Weights of a small transformer language model.
Size: 20 layers, 4 heads of 64, MLP 1280 squared ReLU, vocabulary 16384, 33.4M parameters.
Architecture: rotary positions, no biases in attention or MLP.
Training: a variant of Muon for these matrices, 432M tokens.
MLP neurons of a small language model. Each row is named by its layer, matrix (up: input weights; down: output weights) and neuron, and shows model dimensions 32-159. Each number is 200 + 20 x the weight over its row's rms, rounded and kept within 0 to 999.
After each neuron's rows, "raises" lists the tokens whose logits its output raises most directly, leaving later layers aside.

L8.up966,244,195,212,168,174,176,232,221,177,189,169,203,203,216,212,189,206,164,190,195,232,181,219,201,198,198,228,184,185,165,212,200,170,213,204,146,193,258,210,211,221,195,190,212,209,220,196,207,197,171,181,208,183,210,183,223,241,172,203,160,217,231,182,173,198,188,225,205,189,199,190,183,185,208,189,203,198,200,229,198,250,191,198,195,231,204,190,187,169,170,193,193,204,197,201,171,207,204,226,210,182,193,217,190,199,181,168,233,209,192,182,190,229,198,240,164,218,187,205,198,208,175,162,196,191,182,206,178
L8.down966,209,192,197,188,185,148,195,195,197,214,207,187,222,207,174,203,205,204,215,177,183,206,207,183,207,180,195,207,202,168,231,227,206,198,206,173,195,239,180,189,183,215,231,188,214,189,205,216,196,199,222,179,208,195,173,173,215,236,190,191,218,187,175,219,177,184,179,210,218,165,110,222,207,231,154,210,185,202,199,189,213,206,206,192,242,197,198,199,179,215,189,228,167,225,173,193,204,193,186,193,209,216,214,190,167,191,204,193,191,165,189,221,201,214,227,170,206,213,180,229,223,207,183,213,147,222,211,194
raises: "y", "iest", "ies", "ical", "ying"

L9.up126,220,159,177,169,208,227,182,196,199,165,186,192,177,227,214,208,201,230,205,227,186,229,207,197,197,219,206,184,173,197,164,235,153,224,191,159,201,217,262,200,202,239,174,199,233,229,187,204,163,202,176,274,204,200,180,207,227,205,176,162,218,183,231,206,214,180,174,224,185,196,235,244,155,170,174,189,182,160,218,190,218,181,193,172,183,211,204,207,192,207,181,162,171,199,238,185,188,211,190,195,190,194,196,175,197,188,190,219,151,193,183,208,199,217,202,188,208,202,219,240,180,179,190,197,229,211,193,241
L9.down126,197,178,219,234,200,224,172,190,200,223,156,197,215,172,237,204,222,213,193,181,215,200,220,211,183,200,188,212,191,209,181,214,177,194,207,183,223,226,229,250,198,193,195,203,207,173,204,195,182,156,193,191,202,199,195,184,209,187,189,191,213,213,224,191,233,184,192,194,203,243,229,186,234,143,164,222,185,220,209,208,194,209,221,178,177,176,217,192,204,243,194,165,191,211,193,231,187,219,196,202,202,197,179,177,179,201,205,190,190,214,199,223,238,182,192,191,179,203,201,184,192,164,170,195,179,183,224,206
raises: "otic", "ological", "ferences", "lers", "ics"

L16.up524,201,235,209,204,182,199,231,191,209,201,195,235,211,242,202,162,193,236,201,225,193,225,183,209,188,192,228,180,198,213,234,174,212,201,198,192,186,161,179,188,183,176,205,187,192,180,206,226,180,222,196,214,181,188,188,195,210,177,207,192,207,214,180,191,202,233,207,195,191,190,185,266,205,239,208,201,212,205,183,189,169,206,174,190,177,181,157,193,198,212,224,177,191,206,253,189,215,200,197,192,192,183,210,228,206,196,165,222,199,196,187,164,248,206,208,240,196,226,185,228,189,160,181,216,169,220,192,211
L16.down524,230,211,174,216,183,207,153,201,214,185,196,209,218,209,152,191,205,157,215,197,189,191,214,188,213,191,213,165,164,175,198,189,188,200,159,180,193,187,208,206,160,195,186,224,192,189,209,204,219,168,229,207,182,237,187,186,200,244,202,191,204,209,201,183,190,195,226,205,194,207,185,221,166,209,169,201,170,200,216,189,233,175,160,198,183,191,217,214,212,204,185,186,198,218,194,191,220,203,206,218,227,222,185,172,229,201,194,175,207,201,212,213,216,193,203,191,226,209,178,212,172,172,174,203,213,188,196,215
raises: "ters", "ress", "er", "ter", "hed"

L16.up1013,175,180,190,168,185,202,208,220,205,231,196,243,221,177,257,211,196,196,172,191,191,213,207,207,168,185,220,186,188,209,234,195,199,218,142,189,181,221,207,232,200,192,196,187,219,219,207,182,182,188,213,219,221,229,223,185,213,177,187,214,209,225,212,197,192,214,185,152,233,212,195,198,208,208,181,214,209,235,153,214,202,227,203,202,201,206,188,175,190,199,204,182,225,181,207,200,241,220,184,196,173,218,207,208,192,205,207,168,174,200,236,211,212,229,196,200,150,227,219,184,201,187,180,189,199,191,176,198
L16.down1013,211,198,198,193,194,202,203,183,222,241,215,227,205,203,233,197,202,199,197,170,208,240,206,198,180,197,218,218,175,206,199,205,219,191,191,157,182,206,177,230,195,240,209,226,195,219,190,202,202,175,213,214,185,214,196,158,186,190,214,189,180,202,189,196,169,217,185,219,192,183,224,197,221,211,202,210,159,207,176,200,206,169,205,179,212,206,200,206,179,190,248,213,221,231,207,232,259,196,178,167,220,216,187,200,171,220,165,185,206,199,216,194,179,192,197,227,210,209,196,217,214,172,165,204,163,188,188,197
raises: "id", "ou", "is", "ides", "op"

L7.up1075,226,207,211,195,194,225,196,187,196,213,202,169,218,157,186,198,182,195,243,191,172,214,206,169,224,187,189,197,193,222,257,165,229,169,232,196,192,194,188,227,191,168,238,212,180,182,199,175,227,207,227,205,181,230,221,203,174,189,185,197,164,211,200,181,173,187,185,176,225,236,211,148,187,189,203,196,206,216,221,229,217,208,191,218,154,196,189,173,214,179,229,203,191,190,202,199,196,209,200,222,192,201,183,206,246,219,224,191,199,193,205,210,237,199,195,205,207,222,218,175,199,212,204,186,198,190,220,202
L7.down1075,167,187,204,217,170,218,180,210,213,139,216,217,181,204,185,190,218,203,224,197,179,179,183,206,186,204,189,220,187,207,199,196,163,206,218,230,191,215,197,186,181,179,178,193,211,199,184,195,185,187,214,207,196,225,211,193,172,186,169,189,206,239,204,207,203,223,171,186,182,218,190,182,175,177,176,226,176,182,222,187,253,240,176,209,212,225,198,179,225,178,247,152,163,211,230,194,133,177,212,199,225,189,191,191,190,207,201,215,205,211,224,201,211,202,191,199,171,198,228,183,177,199,194,209,208,241,204,191
raises: "ation", "ables", "ain", "ations", "ity"

L7.up1102,209,158,185,208,196,178,209,201,168,211,176,197,174,187,206,219,185,193,180,207,240,174,218,192,219,195,186,208,227,203,179,213,194,193,184,211,188,212,212,193,208,188,183,206,183,212,204,156,193,165,168,161,201,212,195,169,193,234,183,194,221,221,220,192,208,178,231,194,196,209,239,219,194,192,173,179,216,199,171,224,210,254,155,204,196,197,214,193,210,225,228,201,219,204,174,163,187,228,180,181,171,189,216,196,204,206,209,170,176,211,169,180,176,237,177,177,188,168,213,169,228,215,166,210,203,233,197,206
L7.down1102,194,226,168,207,218,203,191,214,205,180,242,171,235,179,210,210,208,199,174,220,180,169,215,195,179,188,219,174,192,165,231,152,184,164,197,164,180,201,212,229,179,218,194,200,233,186,187,183,204,217,215,195,203,215,219,202,192,200,230,173,218,195,218,192,184,173,184,163,212,190,166,213,190,208,208,166,192,188,204,156,196,238,203,186,194,175,206,215,186,217,204,179,202,184,191,220,178,197,229,195,190,202,199,188,237,224,171,226,178,198,256,224,178,196,181,247,200,196,197,171,185,237,229,188,205,187,200,209
raises: "ized", "ify", "ised", "ization", "aged"

L8.up866,192,198,184,184,180,176,210,217,195,255,172,188,216,194,161,165,201,196,198,235,196,210,207,188,195,217,207,193,193,213,236,212,205,194,203,214,225,183,213,208,185,204,179,175,209,190,186,200,188,166,202,195,238,206,215,170,226,184,215,180,191,202,208,228,193,159,201,220,220,219,168,208,218,181,173,215,163,215,198,186,233,206,192,211,204,200,171,204,180,195,184,195,180,211,195,213,182,221,212,215,203,223,222,232,223,224,219,224,198,224,196,200,168,172,186,203,174,219,187,185,183,209,175,236,206,211,204,202
L8.down866,199,215,157,162,195,214,210,179,247,180,214,232,169,187,191,185,210,197,211,202,197,171,206,190,189,195,177,191,206,192,188,183,200,183,204,217,191,194,228,230,188,213,215,200,191,223,192,176,214,193,247,228,194,215,194,162,180,200,225,177,233,229,229,196,199,198,214,192,214,221,198,236,202,214,182,200,169,192,195,203,219,149,205,188,225,218,192,199,198,223,174,185,202,210,185,200,200,220,185,193,197,173,172,211,197,192,185,240,237,190,212,213,198,204,237,159,209,213,204,194,239,226,226,203,244,183,215,156
raises: " However", " Meanwhile", ")\"", " Only", " Thus"

L2.up262,203,166,193,189,167,211,185,185,170,223,230,244,205,234,225,186,201,177,208,197,158,197,189,193,159,246,156,188,200,218,174,181,197,215,190,210,216,217,244,211,201,181,214,230,191,206,188,168,228,204,205,221,215,194,192,176,205,209,189,217,188,199,209,237,195,204,231,232,205,202,201,210,211,212,199,227,161,221,213,191,201,205,209,180,222,218,213,174,222,223,186,213,158,252,173,186,194,198,206,178,212,160,223,221,204,187,244,196,218,173,213,201,207,170,196,202,209,189,197,194,203,201,197,222,172,176,184,201
L2.down262,163,198,191,219,215,190,223,172,197,193,216,200,176,226,185,191,219,161,194,215,231,177,222,198,177,214,192,195,181,195,198,205,219,195,224,197,218,214,189,204,212,203,211,207,186,177,217,189,217,211,233,196,228,185,208,189,220,181,186,150,246,196,229,233,199,205,209,215,224,186,232,215,206,223,230,201,190,181,214,211,222,173,200,169,191,163,201,171,193,229,229,240,172,195,196,172,208,196,202,192,209,217,209,198,208,189,200,189,179,196,214,208,208,186,215,196,205,190,197,208,187,226,223,207,183,211,197,196
raises: ".", " |", " until", "in", ","

L6.up940,176,191,206,231,179,216,215,184,236,242,208,183,184,235,202,171,198,141,183,197,200,188,216,177,211,201,194,205,217,196,209,206,218,203,193,205,168,221,209,191,246,192,180,209,189,220,218,158,205,188,213,190,232,208,213,192,216,185,194,207,227,186,191,218,164,205,216,203,179,171,211,227,179,211,210,225,194,178,195,199,212,219,189,184,213,206,161,207,211,222,217,185,195,189,204,206,216,215,214,200,187,182,194,185,203,207,203,206,224,204,225,210,237,204,206,170,228,178,195,222,165,208,206,254,230,194,194,220
L6.down940,227,193,196,218,175,173,229,192,236,193,190,180,212,212,187,174,202,218,193,227,232,234,199,224,241,160,207,197,203,209,191,214,213,185,183,186,207,217,185,177,170,220,201,200,229,198,238,201,236,213,181,196,209,177,186,221,178,190,158,195,181,220,193,203,224,178,211,226,244,195,190,201,213,228,182,187,209,197,211,172,223,226,212,228,224,202,155,194,224,195,167,215,213,195,165,198,190,184,207,181,175,184,212,242,247,196,186,185,192,222,168,184,185,174,238,211,213,210,226,175,158,147,169,229,202,226,222,180
raises: "ables", "able", "aries", "quer", "id"

L16.up1242,201,192,182,208,220,186,215,177,185,174,170,206,160,213,186,164,193,201,201,215,176,214,174,194,172,213,189,202,204,203,197,193,155,178,225,185,210,192,243,197,186,239,194,193,172,192,164,188,206,204,204,215,219,222,213,189,209,200,194,218,187,223,162,214,231,178,212,224,205,184,236,191,206,194,182,221,205,218,182,228,129,182,231,237,189,211,172,193,169,236,208,222,196,204,190,180,196,196,226,214,179,191,196,197,170,209,211,181,229,190,227,211,219,195,232,199,202,200,205,166,228,230,207,176,209,168,198,221
L16.down1242,183,207,188,189,209,222,214,198,187,228,226,195,202,212,158,214,201,216,170,226,199,171,208,201,186,194,246,178,201,178,216,171,236,216,233,212,203,168,269,206,196,212,191,200,208,164,222,198,223,197,202,240,192,188,242,196,210,202,194,198,216,184,166,222,200,206,207,214,196,196,168,179,214,228,156,206,195,190,192,214,234,200,202,227,221,212,210,150,205,182,173,192,179,199,201,197,204,221,229,176,194,219,210,184,178,220,197,182,207,181,200,217,179,216,171,158,207,224,218,197,219,225,232,184,202,235,203,192
raises: " \"", "|", " '", " He", "^{"

L16.up1166,199,233,187,191,216,217,205,230,186,194,200,227,204,166,192,180,197,218,201,186,226,179,200,224,201,189,181,185,226,226,199,212,226,169,199,177,181,212,182,186,189,219,194,170,196,219,224,230,217,164,212,187,198,204,203,174,186,181,206,226,167,224,248,202,183,209,189,189,175,183,224,187,180,217,207,202,178,225,188,191,189,208,193,191,200,168,160,203,257,220,194,227,205,183,199,190,191,224,221,202,174,190,213,192,178,208,200,170,203,190,206,180,188,174,196,204,212,176,217,191,168,234,202,213,207,243,227,182
L16.down1166,175,207,187,224,199,221,216,242,177,151,210,177,208,209,168,228,184,189,217,200,257,184,223,184,201,199,208,194,204,219,186,240,197,194,234,212,191,175,192,195,191,211,200,225,166,215,211,165,185,223,178,253,193,178,226,214,178,190,252,214,213,193,184,184,186,178,177,167,229,230,197,169,171,166,204,214,173,195,185,211,268,202,223,194,212,210,219,187,168,181,192,197,192,225,172,192,224,206,210,170,195,211,186,181,181,206,234,192,204,178,191,219,205,214,189,222,213,186,198,199,194,210,210,185,215,193,210,204
raises: "est", "gr", "time", "ice", "play"

L16.up257,183,185,204,162,209,235,182,214,227,194,162,221,215,147,208,243,204,220,184,220,174,204,201,186,196,205,201,226,228,214,203,175,218,166,156,209,194,225,177,189,204,211,214,181,190,219,223,184,199,206,187,223,201,195,203,193,163,216,194,175,201,240,174,194,153,170,220,221,198,169,221,208,186,187,238,202,207,184,190,172,241,212,208,194,209,180,212,192,221,234,198,194,231,203,242,178,188,232,188,160,181,208,187,219,227,178,205,206,225,218,170,173,203,199,198,210,218,198,214,152,212,210,171,240,209,225,225,225
L16.down257,238,222,171,202,200,207,196,214,210,188,216,188,156,176,208,222,185,218,189,197,185,198,219,231,199,224,197,190,183,207,189,186,239,195,201,214,211,203,194,187,153,209,223,211,182,173,176,206,189,215,147,182,205,231,179,251,178,217,192,195,182,233,206,184,191,190,206,192,191,185,219,165,155,193,153,212,174,186,192,206,200,194,218,215,195,182,186,194,170,224,206,190,187,190,209,199,205,185,213,185,196,189,198,211,168,228,186,225,198,177,201,215,186,237,183,220,201,186,219,223,174,201,205,181,213,179,179,197
raises: "essed", "heastern", "ess", "eated", "ounced"

L16.up862,199,204,199,186,214,247,185,199,181,201,232,200,191,181,205,216,161,180,245,179,196,199,228,202,219,177,211,172,195,194,173,179,201,202,202,221,160,218,201,187,182,184,169,220,175,242,235,200,193,194,195,217,215,237,227,191,207,198,181,196,190,226,169,174,202,198,182,220,212,227,185,190,197,167,228,174,208,227,193,159,195,233,203,192,200,171,198,220,188,205,210,212,205,198,199,181,171,220,205,202,191,204,175,208,180,215,210,236,190,189,210,214,201,197,179,214,258,210,225,194,172,214,209,193,174,209,209,199
L16.down862,204,174,230,194,218,187,175,200,218,215,171,193,228,190,204,199,192,207,206,215,185,199,182,225,175,193,209,215,215,198,210,201,233,208,159,167,162,248,209,203,200,222,208,226,221,209,209,203,233,212,210,175,218,233,171,238,223,223,221,198,180,201,186,197,211,207,193,187,200,176,175,190,196,169,213,182,206,200,203,203,192,214,189,213,153,189,204,220,179,186,211,216,209,219,229,193,150,196,218,181,203,185,200,189,237,203,202,217,214,257,198,177,185,190,214,193,200,212,191,184,168,215,188,172,172,209,179,200
raises: "en", "ens", "ize", "able", "enic"

L16.up1267,197,191,216,188,178,225,214,176,197,187,154,196,172,177,180,241,202,223,193,189,192,220,198,173,195,142,192,209,255,195,170,201,180,181,205,193,201,217,194,209,179,208,191,229,197,195,182,206,223,231,212,171,211,184,205,215,213,203,214,182,233,219,204,207,235,195,224,194,201,192,222,198,225,221,244,229,232,226,194,187,213,192,221,203,184,202,214,189,206,220,211,214,182,207,170,210,197,191,223,221,179,219,152,195,181,162,216,223,208,191,217,188,194,239,211,190,258,207,221,172,184,199,194,145,205,219,234,186
L16.down1267,216,202,181,197,194,215,170,185,188,178,219,189,167,154,210,196,189,251,154,202,204,185,207,184,219,209,178,162,219,184,239,207,185,191,203,216,172,182,206,212,212,189,194,170,209,210,204,227,150,182,189,205,201,213,205,173,227,190,213,229,233,210,171,157,210,175,208,225,201,199,229,211,228,177,208,184,190,234,164,195,206,181,220,188,235,225,196,183,202,214,181,212,220,193,204,225,229,215,211,204,177,180,187,209,194,215,183,160,189,201,202,202,206,208,182,199,189,178,233,173,203,200,184,214,200,243,210,197
raises: "000", "500", "00", "600", "200"

L16.up336,161,211,186,178,209,218,240,212,202,194,252,215,183,205,240,175,165,182,201,158,188,201,189,169,201,191,150,209,183,190,173,217,204,203,208,181,174,177,195,192,184,217,206,214,224,240,202,178,182,166,169,190,192,195,188,210,225,236,213,201,245,218,220,210,174,204,229,172,186,202,214,217,210,228,192,220,145,212,149,181,207,190,197,205,189,206,176,217,184,189,202,215,179,221,220,193,200,199,202,209,162,220,194,195,191,192,199,190,216,202,179,225,247,184,177,204,234,193,201,195,167,189,203,160,208,212,217,167
L16.down336,183,178,176,227,174,181,195,199,190,216,214,197,229,204,175,187,170,174,205,174,209,202,205,192,204,213,235,207,176,210,202,175,204,235,209,184,186,216,164,228,145,148,203,187,178,212,170,196,206,197,209,192,190,172,184,191,193,169,210,191,253,181,197,187,185,191,212,229,200,226,249,197,207,218,189,196,215,197,190,206,179,193,219,216,219,184,181,181,233,249,210,215,180,204,184,189,217,203,181,228,198,204,212,167,209,161,186,166,196,235,212,185,170,208,204,198,184,215,200,189,212,210,168,218,209,178,214,193
raises: "ual", "ural", "asm", "ors", "os"

L16.up989,214,204,204,216,221,214,207,173,220,207,182,224,188,198,203,188,209,215,193,180,221,198,170,208,188,213,201,173,197,201,231,192,208,151,220,201,182,220,194,147,186,181,210,191,233,227,201,196,192,198,219,194,195,194,212,214,178,219,195,198,202,190,231,207,167,194,205,183,210,204,212,220,206,203,248,197,161,208,169,189,184,205,209,187,215,210,205,232,207,155,173,225,201,187,231,184,186,237,168,192,192,183,227,206,185,229,186,195,205,236,207,208,185,221,201,200,192,225,193,197,179,208,181,231,189,198,208,175
L16.down989,206,206,179,190,179,205,168,211,196,188,212,211,228,191,171,169,183,197,227,151,207,206,210,207,210,194,194,202,212,189,234,215,194,209,200,198,230,185,195,198,149,176,213,214,193,211,228,209,190,218,184,196,210,179,200,221,217,231,208,201,254,236,213,187,203,194,214,230,180,209,168,151,173,161,219,181,190,231,246,193,187,200,194,183,213,191,193,217,187,216,228,193,186,205,206,221,186,188,205,202,234,197,218,192,201,215,205,197,207,194,208,164,238,188,202,221,214,178,202,219,199,202,222,185,216,204,221,211
raises: "football", "board", "time", "weight", "ice"

L2.up311,155,178,202,233,180,201,199,184,190,206,176,163,172,184,166,207,189,222,255,213,204,194,207,183,189,201,204,227,208,179,180,258,201,186,207,179,198,188,201,250,184,193,233,215,177,193,149,174,221,190,215,197,194,193,205,202,183,200,196,179,211,222,211,201,195,207,214,209,197,171,185,196,212,202,236,226,206,218,201,199,191,178,221,226,194,240,172,216,197,187,213,209,218,188,221,213,215,204,215,154,220,190,206,191,192,162,212,234,205,175,201,212,189,200,201,235,187,207,200,189,193,216,211,210,180,218,174,184
L2.down311,136,192,219,204,200,197,212,198,172,231,183,180,182,186,187,204,190,215,234,197,196,198,180,244,205,191,204,227,202,197,188,219,219,222,210,199,188,208,207,200,209,197,197,215,144,221,179,192,224,186,203,202,185,210,197,177,218,212,197,174,206,226,199,230,165,188,188,188,221,213,169,188,202,200,220,203,174,213,233,210,187,164,198,193,191,223,190,219,194,170,218,213,249,182,193,182,187,207,209,199,188,204,185,221,196,151,187,199,180,185,197,237,238,234,172,244,147,200,195,216,207,178,207,223,198,221,172,168
raises: "water", "hold", "ened", " enough", "day"

L9.up480,222,212,193,211,193,208,215,205,165,173,189,173,187,188,201,235,176,221,184,214,195,195,157,208,164,220,238,232,228,200,185,195,203,249,239,203,172,192,202,190,196,201,205,194,215,216,193,233,183,190,210,186,186,178,191,187,189,217,257,204,185,167,203,181,192,201,214,163,205,189,237,210,212,220,177,177,235,225,197,204,211,198,183,192,188,195,175,230,227,203,184,181,201,219,192,199,157,227,219,214,178,231,238,214,186,207,221,165,212,221,215,183,228,229,180,204,223,216,193,181,192,218,189,190,246,163,200,206
L9.down480,207,227,187,215,202,240,196,186,225,229,233,202,195,183,174,186,201,217,203,225,189,207,172,203,192,182,143,213,165,183,250,165,184,173,212,205,209,166,188,172,200,165,201,198,221,214,206,185,222,171,232,246,187,205,151,208,200,185,215,196,144,188,228,198,243,164,197,197,185,241,183,210,209,242,167,209,183,214,178,236,175,168,190,206,175,190,208,225,203,190,202,196,212,174,237,188,209,156,186,230,207,222,197,160,229,216,190,197,212,176,205,210,172,203,198,212,198,191,206,201,174,204,183,195,206,226,189,188
raises: "self", "urer", "atically", "ation", " why"

L9.up204,194,188,217,174,187,206,207,210,225,203,177,197,194,203,219,171,200,198,206,230,216,218,193,184,168,229,218,219,212,181,198,175,208,209,189,169,206,210,186,198,204,221,216,169,197,220,229,188,203,179,187,211,199,221,174,199,235,239,204,209,188,168,222,162,214,178,229,211,204,184,209,187,202,176,160,204,186,198,182,222,218,209,207,213,191,193,167,235,211,188,220,194,185,224,172,268,186,189,212,209,181,152,178,197,187,184,221,189,187,209,171,229,223,191,189,195,246,190,223,202,196,199,207,219,226,197,194,204
L9.down204,147,238,216,180,227,199,203,163,179,213,238,186,222,198,174,174,207,196,226,221,197,182,212,239,202,187,169,196,166,202,242,193,200,211,204,208,205,186,206,160,167,215,202,186,156,190,202,173,191,174,187,201,189,232,227,228,201,198,205,235,187,184,171,184,214,191,183,182,196,204,196,186,226,180,242,214,169,206,202,174,225,150,200,232,181,209,179,232,182,179,217,192,166,222,204,215,156,199,188,218,181,171,182,227,162,181,183,226,238,186,218,216,164,203,169,230,189,231,218,218,172,248,203,204,175,201,201,197
raises: "ive", "an", "int", "ene", "rons"

L16.up903,198,207,191,179,188,189,211,199,198,212,223,228,177,198,194,196,222,185,196,223,196,211,208,230,204,187,182,234,207,212,206,200,208,186,222,173,200,178,189,191,193,218,185,195,212,228,201,208,171,181,196,210,196,220,183,185,185,180,164,230,201,191,165,183,207,215,208,202,185,216,209,234,218,191,256,206,220,171,196,219,212,222,201,164,220,194,154,216,206,235,210,198,208,218,192,205,167,187,209,194,183,197,190,189,195,204,196,192,179,208,216,192,219,218,189,207,209,231,219,223,172,219,221,203,224,171,212,202
L16.down903,197,207,183,207,212,213,212,184,202,161,185,205,195,190,191,174,211,187,213,181,219,204,169,178,208,190,203,166,209,204,203,186,219,219,211,225,203,187,186,229,186,221,270,181,202,181,214,207,171,175,238,227,162,196,206,195,217,210,197,211,193,207,188,187,176,209,213,222,230,210,179,186,207,188,213,194,195,190,192,221,194,205,209,194,207,201,218,224,226,204,159,202,236,192,193,207,217,219,200,162,226,182,258,199,192,186,188,188,200,187,177,187,223,223,211,188,190,220,239,238,200,213,185,196,189,146,201,217
raises: " they", " he", " she", " it", " allowed"

L16.up462,192,203,203,217,200,199,179,198,259,200,190,177,143,211,204,202,209,208,196,192,208,192,230,188,180,181,205,177,179,192,235,213,186,222,187,182,192,216,206,183,201,162,194,201,220,238,199,236,203,212,194,195,178,217,189,201,196,216,187,186,213,166,209,178,231,214,180,181,187,214,192,199,203,202,203,192,201,211,204,240,194,217,157,216,183,213,217,245,205,205,184,216,193,212,201,183,189,227,192,181,211,215,192,189,180,221,201,199,235,182,192,188,197,190,219,186,199,218,195,177,222,173,186,181,212,201,244,215
L16.down462,208,217,167,170,183,193,180,216,201,181,211,184,203,196,208,160,203,221,219,198,216,228,180,163,209,193,244,195,145,213,197,197,185,232,186,184,189,185,218,221,155,211,205,224,216,224,198,212,218,172,193,209,174,205,175,215,182,203,217,182,217,223,248,212,207,181,174,190,185,218,178,206,197,201,202,187,205,173,193,218,194,262,203,185,173,217,202,205,207,209,190,212,164,244,198,181,239,207,177,220,210,194,161,217,187,210,214,214,190,206,218,192,204,186,199,224,178,201,223,197,182,174,170,184,171,217,246,219
raises: "ances", "zi", "irty", "iction", "iaz"

L16.up1243,203,223,229,211,222,170,219,185,194,200,202,179,218,197,198,203,217,226,187,170,205,195,215,208,175,228,209,206,225,169,200,193,188,187,172,231,177,174,185,201,209,219,185,212,186,177,209,205,201,205,194,178,181,215,157,221,203,192,229,217,209,245,218,186,204,217,192,208,198,206,194,187,204,201,228,189,195,202,166,216,194,237,215,224,202,200,200,156,209,219,192,204,230,188,211,204,182,228,219,187,191,216,206,171,181,219,171,190,161,215,203,187,187,179,214,226,192,237,220,186,211,175,170,202,213,206,186,204
L16.down1243,198,219,201,197,225,184,218,181,201,164,190,223,195,220,202,213,202,176,223,165,213,198,190,261,215,189,209,199,166,233,190,171,183,204,190,214,188,213,175,246,178,180,200,215,165,146,208,191,210,197,205,170,191,205,167,242,201,169,195,178,219,188,204,195,234,187,180,239,166,208,203,224,183,201,231,222,197,184,167,175,196,217,169,203,198,175,186,192,210,165,203,187,213,205,205,181,204,222,199,211,194,216,178,198,194,239,182,217,208,203,214,196,205,163,205,200,200,226,230,183,176,189,186,249,170,169,219,185
raises: "ric", "rot", "row", "sen", "lor"

L6.up114,225,198,165,256,204,194,209,229,183,234,220,201,209,199,221,210,155,205,233,212,213,169,190,189,213,225,199,155,206,212,179,199,227,193,154,199,199,184,234,206,211,171,196,190,201,210,205,168,231,185,215,203,204,213,194,196,264,189,214,222,206,203,190,220,174,170,233,177,211,218,210,199,224,181,226,181,181,218,185,194,157,192,181,220,200,178,179,191,196,219,199,192,207,194,190,212,218,203,188,213,234,158,179,197,169,221,208,187,196,215,214,208,170,169,226,197,182,174,238,184,216,234,195,194,220,220,205,236
L6.down114,210,193,186,206,186,192,198,211,215,219,190,197,218,245,194,189,206,175,179,216,229,234,229,235,215,173,176,174,181,184,194,213,192,195,223,223,219,211,173,201,215,183,168,209,197,207,170,166,156,174,180,223,226,196,206,182,206,231,189,231,239,195,196,212,229,209,207,196,178,209,227,210,246,201,207,159,204,206,220,196,190,196,234,203,213,187,180,194,197,213,231,180,203,197,164,199,179,220,183,190,217,191,218,229,202,212,211,205,208,210,207,186,258,195,222,214,160,205,169,180,206,224,228,197,209,234,195,208
raises: " and", ",", ".", "is", " |"

L16.up914,206,172,162,194,199,223,213,194,214,181,189,215,210,195,213,224,196,173,186,188,191,200,211,185,169,187,220,198,189,167,203,223,196,248,206,197,225,193,183,170,183,192,166,188,180,196,212,217,197,210,201,203,192,232,240,181,192,176,171,189,208,178,222,183,214,194,198,191,166,157,195,188,240,163,223,210,192,183,212,212,178,229,208,205,249,184,223,198,182,209,187,235,194,257,218,216,210,185,191,193,198,190,220,141,202,230,231,216,204,201,183,204,202,159,183,201,205,193,177,171,215,254,193,198,204,207,218,218
L16.down914,223,239,182,211,162,223,224,196,195,192,180,204,230,175,216,175,201,206,147,203,197,202,188,201,178,186,203,202,153,221,140,196,181,214,224,176,174,211,193,187,201,192,198,176,193,193,175,212,194,204,178,194,180,182,205,178,140,195,214,233,236,176,239,191,221,225,214,187,204,195,215,204,221,204,164,243,206,175,201,190,244,192,245,184,208,185,216,195,196,227,192,184,214,223,173,171,196,228,163,214,199,219,175,214,212,202,173,197,151,198,193,214,161,248,190,197,210,224,166,196,193,210,207,193,219,157,195,232
raises: "94", "92", "93", "90", "95"

L6.up1097,194,185,192,207,172,200,186,208,199,197,181,203,189,204,225,203,227,157,210,205,189,184,178,222,190,194,213,179,209,186,218,204,224,199,213,206,167,215,190,216,177,194,213,200,194,234,186,222,211,179,220,206,167,175,190,170,188,172,198,217,193,164,195,210,209,215,202,209,252,202,245,175,178,232,215,188,221,213,206,199,223,174,207,187,155,180,215,233,223,179,134,219,220,206,242,211,174,214,197,205,181,167,233,177,201,186,193,204,196,228,217,177,240,217,234,211,168,224,197,196,204,196,169,198,194,216,207,162
L6.down1097,183,180,177,217,176,220,237,179,207,218,202,214,193,209,188,192,243,173,200,162,242,175,200,237,181,211,206,203,199,197,229,195,203,178,204,195,201,219,216,211,212,245,222,200,235,240,197,229,201,240,215,187,208,187,187,184,163,180,181,209,152,196,209,180,223,214,213,212,200,198,200,208,216,184,162,184,205,185,226,194,245,194,178,192,175,205,203,158,198,218,212,191,206,215,209,194,181,212,206,200,171,182,172,194,189,177,225,218,212,201,207,171,191,185,212,208,222,205,189,200,185,200,194,163,216,201,242,209
raises: "ro", "rap", "airs", "rit", "ired"